MLP neurons of a small language model. Each row is named by its layer, matrix (up: input weights; down: output weights) and neuron, and shows model dimensions 144-239. Each number is 50 + 12 x the weight over its row's rms, rounded and kept within 0 to 99.
After each neuron's rows, "fires on" lists the tokens most often at its 100 highest values on Wikipedia text that the model never trained on.

L2.up3009:37 48 46 60 58 53 42 43 49 39 52 42 49 49 44 39 61 43 55 48 52 26 34 46 58 70 70 42 41 39 59 48 35 60 51 34 40 62 58 54 28 33 52 56 40 48 47 45 71 53 79 52 63 52 65 46 54 69 53 28 42 52 51 43 66 63 62 49 19 51 54 49 49 55 48 39 47 68 44 22 58 53 49 63 52 44 71 47 79 51 16 61 60 41 48 43
L2.down3009:61 54 39 52 61 43 48 59 40 65 68 59 25 24 65 56 51 61 24 45 68 39 48 67 45 58 65 68 38 53 38 52 46 42 47 60 24 53 36 70 54 45 50 52 72 46 34 38 60 58 41 47 47 47 48 37 51 75 45 49 27 42 52 79 67 44 60 67 53 35 45 59 50 40 71 67 58 46 42 46 51 77 69 22 46 64 57 46 53 62 53 66 53 47 59 44
fires on: " time", "/", ":", "io", "ro", "o"

L2.up1101:47 46 51 49 38 60 51 54 62 64 71 37 49 50 67 61 11 39 34 57 57 58 42 49 69 47 42 50 59 25 48 49 69 64 48 25 34 38 39 41 55 26 58 57 55 37 41 45 59 67 32 48 35 71 47 33 59 29 48 42 36 49 58 65 24 42 31 60 46 44 37 47 55 60 32 51 39 51 76 53 58 51 46 46 42 47 77 36 61 54 59 63 39 55 49 49
L2.down1101:39 54 61 65 24 52 57 58 59 31 40 49 63 50 61 53 46 41 69 29 44 49 66 45 67 40 51 39 56 61 55 34 48 62 54 54 51 33 36 61 35 46 36 78 56 40 18 44 38 67 40 47 51 45 40 56 36 25 50 36 40 60 67 56 66 47 53 46 35 46 50 50 54 38 46 47 49 39 41 58 51 57 68 60 69 56 63 51 56 53 46 45 63 53 46 46
fires on: " the", "ens", "ll", "r", "ster", "tern"

L2.up666:27 61 59 53 37 51 42 40 64 43 46 45 27 55 31 61 46 45 45 80 60 51 64 45 76 55 49 65 29 60 27 48 71 40 82 57 43 20 64 55 39 68 50 59 47 52 46 44 53 57 38 62 63 59 35 63 64 68 60 53 37 52 35 79 40 48 51 72 63 35 56 52 54 66 37 56 39 44 44 50 47 72 65 48 72 58 45 34 43 56 65 35 40 36 50 61
L2.down666:35 47 47 47 44 39 45 54 34 66 40 53 58 48 50 49 63 59 47 45 32 46 72 42 29 56 53 53 65 50 47 52 49 39 49 16 76 55 32 54 48 19 54 48 75 51 48 62 57 57 21 56 47 40 72 38 31 30 38 62 45 27 40 36 28 45 76 50 59 64 52 56 43 49 61 29 38 61 53 54 32 52 47 37 43 32 34 46 55 39 48 76 49 54 40 48
fires on: " the", "th", " named", " to", "ug"

L2.up2610:50 68 26 42 60 59 47 57 79 67 44 57 52 44 52 67 67 67 61 51 50 58 44 55 50 55 57 46 50 59 66 33 59 29 54 53 33 45 47 39 50 53 57 40 39 50 49 55 68 56 37 62 46 39 30 48 47 50 44 41 64 38 44 39 58 45 61 53 63 52 68 46 62 37 48 56 48 52 44 39 40 34 49 31 63 51 68 48 61 47 49 32 29 57 51 59
L2.down2610:43 47 43 72 63 59 36 38 68 60 60 64 56 33 42 45 58 48 47 61 55 71 35 28 37 49 49 46 60 47 25 47 51 58 35 71 34 24 53 50 54 63 49 44 72 64 52 43 30 72 55 44 60 60 70 64 61 19 62 57 47 38 57 78 47 57 28 58 39 60 67 59 45 47 43 36 41 43 34 53 61 51 48 36 77 45 57 51 26 67 41 47 68 54 63 51
fires on: " ex", " ins", "st", "re", "b", "r"

L2.up1272:69 58 56 42 49 43 57 32 55 57 55 63 37 40 69 63 63 50 66 41 35 50 67 64 59 47 31 70 40 49 63 54 42 62 43 62 51 51 60 60 60 48 46 74 56 67 57 50 73 21 50 39 65 61 68 31 56 52 43 25 63 33 59 34 64 51 61 47 50 60 57 63 60 38 75 36 59 53 57 65 64 38 69 56 56 36 46 53 62 43 51 47 42 60 40 59
L2.down1272:49 57 35 52 59 28 59 48 39 62 41 39 43 59 39 37 47 68 50 49 37 59 63 52 64 48 29 65 75 66 54 58 35 55 60 70 47 51 43 51 77 59 61 48 34 48 59 42 28 60 43 50 61 53 51 59 51 47 56 64 57 44 62 54 33 74 56 59 59 32 45 45 27 34 69 57 65 66 43 49 39 73 69 42 50 66 45 45 48 68 59 73 33 59 61 49
fires on: " market", " field", " career", " markets", " weather", "y"

L2.up1242:45 60 65 58 49 28 58 44 53 36 46 55 63 44 44 52 43 43 36 25 57 60 55 58 51 35 68 51 44 60 71 24 63 50 70 59 46 69 54 57 62 57 63 51 43 40 70 41 32 72 63 57 43 66 51 49 40 53 73 49 47 58 59 43 72 41 57 67 54 53 53 46 41 43 58 63 35 57 56 70 38 50 27 27 46 34 65 50 34 31 23 56 75 53 68 68
L2.down1242:59 38 43 31 58 58 52 48 46 23 54 32 59 67 51 68 47 49 43 54 52 55 30 33 43 46 46 41 78 43 67 44 37 40 42 46 52 60 56 45 54 63 66 47 65 55 49 47 69 20 46 47 45 42 54 60 59 54 61 56 38 44 52 53 54 41 70 40 74 78 55 34 59 45 51 39 53 58 40 41 60 40 37 30 51 37 53 48 48 53 26 37 61 36 75 63
fires on: " it", "om", " of", "erm", "It", "^{"

L2.up2830:33 64 52 50 47 65 54 60 43 44 65 65 54 47 48 42 40 51 58 69 46 53 46 49 59 47 38 79 44 42 32 49 61 52 49 36 57 47 37 52 48 28 59 65 42 47 58 64 60 46 51 27 50 64 44 41 45 44 52 46 55 43 50 33 11 60 25 55 63 40 44 31 67 40 70 44 41 67 72 47 58 70 32 58 47 60 50 66 59 31 31 71 48 28 66 59
L2.down2830:48 40 53 52 63 57 61 48 59 43 54 65 55 36 51 33 53 59 26 48 47 44 60 36 44 63 41 64 61 46 54 55 66 70 30 48 41 57 56 59 62 68 39 50 33 49 45 36 48 39 37 77 59 46 67 41 45 34 47 37 49 53 48 32 55 41 81 42 42 45 48 44 64 74 25 51 68 59 32 57 24 49 50 43 73 50 46 53 38 58 70 43 57 54 57 48
fires on: " games", "S", " played", "V", " season", "A"

L2.up1744:65 45 69 43 49 64 59 60 45 27 52 51 49 70 30 38 33 48 38 44 45 35 53 39 40 43 48 35 49 50 71 55 36 42 42 44 32 42 35 56 55 61 35 37 57 48 37 78 36 56 47 42 58 70 71 60 59 52 48 52 56 34 46 42 53 47 61 66 69 54 56 44 35 37 53 38 41 48 49 58 39 42 38 54 39 40 32 54 70 57 57 70 34 46 43 77
L2.down1744:38 45 55 53 65 68 39 67 43 58 53 53 63 44 58 35 34 38 54 31 41 46 40 60 64 73 48 45 56 53 46 57 48 55 44 47 55 61 54 27 52 56 44 57 45 65 58 34 54 53 32 34 48 63 50 68 45 39 49 47 64 58 40 63 69 40 59 51 48 52 49 55 62 30 49 40 47 61 36 50 56 57 53 45 40 50 54 43 30 61 51 23 31 49 42 58
fires on: "s", "R", "P", "N", "W"

L2.up1951:51 35 53 70 38 48 56 51 41 47 62 36 48 60 48 45 49 39 43 40 34 75 47 42 58 64 45 42 31 59 78 34 53 46 41 46 64 39 66 54 54 63 58 45 49 47 53 47 64 63 28 42 58 63 42 49 48 50 55 67 34 62 43 55 54 56 31 51 43 58 53 51 76 66 45 59 52 49 44 23 50 71 26 23 81 54 43 58 45 50 36 19 59 33 71 70
L2.down1951:41 60 67 48 49 56 40 37 47 33 44 36 45 56 64 37 56 48 45 46 46 63 50 58 58 42 51 47 41 70 55 62 68 56 41 66 45 49 48 43 53 41 54 48 52 56 38 52 34 41 63 37 52 67 55 66 51 24 42 51 33 53 61 43 49 71 51 42 74 42 42 70 36 20 53 57 54 37 35 28 48 79 46 37 67 43 54 67 65 64 17 49 40 18 41 47
fires on: " Char", " Fr", " depos", " equ", " add", "-"

L2.up613:33 63 48 75 76 43 54 49 68 47 66 59 54 66 27 47 51 51 64 38 46 53 50 52 59 44 39 63 47 45 45 43 47 42 52 49 46 60 49 54 65 30 63 48 41 32 64 38 53 45 50 32 46 40 46 49 57 37 54 41 59 53 36 20 40 42 48 30 37 53 42 54 72 48 27 58 59 58 45 42 48 51 43 57 51 31 43 51 51 56 34 52 43 55 77 61
L2.down613:52 29 31 58 68 67 60 47 37 48 31 60 69 48 36 60 53 34 58 83 63 71 46 62 38 37 33 31 32 36 74 53 57 52 61 28 38 37 46 42 62 60 74 61 45 45 56 40 50 44 46 21 66 38 44 36 58 51 54 44 51 44 41 83 65 35 76 27 50 47 49 31 46 47 22 71 38 39 56 29 61 59 63 49 62 48 50 38 41 48 49 72 48 53 44 53
fires on: " two", " the", " are", " three"

L2.up524:54 57 40 52 77 53 41 47 61 31 44 44 65 52 46 68 36 41 57 43 46 45 68 38 53 48 47 63 50 78 54 34 54 48 66 38 30 37 54 35 35 48 37 57 52 51 41 37 47 51 39 68 53 58 44 63 46 52 67 40 54 49 27 55 50 29 46 49 68 55 45 51 55 51 69 71 60 55 55 54 31 44 31 48 15 50 22 38 28 42 45 55 53 44 54 50
L2.down524:44 45 49 39 44 64 32 51 51 46 64 53 32 58 72 51 50 38 56 66 45 58 34 50 62 76 65 61 55 34 49 47 44 47 56 29 45 60 27 55 42 28 51 61 55 54 48 71 56 53 52 46 39 57 36 40 42 43 63 43 59 32 62 46 54 57 58 51 57 48 52 55 43 59 56 28 36 40 46 45 66 53 33 34 56 53 62 69 56 51 46 43 59 67 55 53
fires on: "m", "l", " fire", "as", " metal"

L2.up375:62 61 35 49 65 49 39 57 50 38 28 35 57 31 62 44 44 58 61 29 40 58 28 47 55 41 47 52 36 52 37 57 48 43 52 28 66 47 52 50 70 47 70 53 53 51 31 62 49 67 50 52 68 42 56 66 64 58 35 43 51 77 78 53 50 59 58 35 49 43 62 61 82 46 21 40 46 54 46 40 51 47 42 54 59 60 43 42 55 34 52 59 60 41 33 59
L2.down375:39 39 56 59 78 57 46 34 64 49 29 37 75 43 41 48 54 49 10 44 74 47 56 55 40 63 44 26 65 73 55 63 43 53 48 42 45 56 62 61 46 36 58 46 59 58 54 51 50 60 61 45 48 65 55 51 51 40 43 64 39 43 57 65 44 61 28 32 44 50 40 68 43 75 57 58 54 33 36 56 57 44 36 63 36 78 51 45 65 64 59 55 45 46 58 53
fires on: " between", " two", "ing", "up", "et", "==="

L2.up574:49 36 49 83 38 41 65 45 49 39 55 63 57 59 56 44 71 28 32 62 60 40 41 46 38 52 50 55 36 55 52 53 49 59 61 34 57 63 51 37 43 58 48 56 47 43 13 43 28 53 56 56 62 60 46 42 47 41 60 43 40 55 32 48 42 52 48 68 53 37 57 69 71 56 52 42 65 47 65 66 57 55 42 62 39 44 51 37 58 65 20 42 46 53 51 57
L2.down574:37 54 43 37 66 41 37 35 51 37 50 38 48 47 51 41 59 44 49 41 43 56 57 75 41 54 42 51 39 62 76 55 47 61 33 46 45 47 43 40 40 56 61 62 48 78 51 70 36 43 56 53 54 31 28 61 52 38 55 63 32 55 43 72 58 53 49 60 39 57 54 38 82 73 56 51 53 66 55 57 68 72 18 47 64 50 47 63 66 61 30 65 50 46 41 63
fires on: " over", ";", ":", "es", "U", "on"

L2.up659:46 76 54 56 59 70 47 56 62 26 73 74 44 47 63 50 31 58 54 60 44 59 51 65 45 28 38 62 44 52 36 53 55 40 71 70 21 38 45 67 54 37 46 61 42 82 65 55 52 64 54 75 66 63 50 45 57 50 59 45 49 29 51 57 53 38 56 42 52 61 69 57 40 45 40 64 59 48 31 40 33 30 79 51 49 36 52 56 52 24 37 42 66 24 55 56
L2.down659:38 62 48 34 57 55 50 63 45 39 64 59 49 55 54 26 35 66 36 46 42 48 36 60 42 29 09 44 61 61 51 58 34 61 50 43 58 27 52 63 70 43 41 59 32 50 53 49 28 68 50 40 53 51 50 49 47 38 33 73 70 23 24 55 44 52 57 45 55 67 60 40 44 55 50 38 51 36 56 29 63 47 51 68 63 54 70 44 27 38 69 45 43 28 67 61
fires on: "-", " Tele", " directed", ":", " Light"

L2.up62:73 55 45 63 39 67 56 38 51 65 52 35 66 67 33 48 70 62 64 56 42 42 27 47 38 46 41 36 51 55 31 52 54 53 73 76 49 66 65 46 21 60 39 56 70 46 40 61 58 47 52 41 53 56 46 22 48 70 47 50 49 35 35 66 37 48 35 49 60 75 50 63 40 52 67 52 51 50 60 66 45 45 52 67 40 36 38 59 67 56 67 67 60 54 69 71
L2.down62:68 34 47 43 55 57 61 54 46 61 79 53 50 45 64 53 54 66 37 52 52 57 60 51 42 38 59 40 39 46 64 36 69 36 54 27 45 66 45 54 54 29 62 28 70 56 74 45 47 40 34 50 67 34 62 85 47 51 25 29 30 35 62 41 48 44 47 61 57 40 61 39 40 58 25 59 54 59 54 54 66 52 45 37 65 58 58 69 52 48 67 45 25 52 58 60
fires on: "t", "m", "k", "'", "y", " Cl"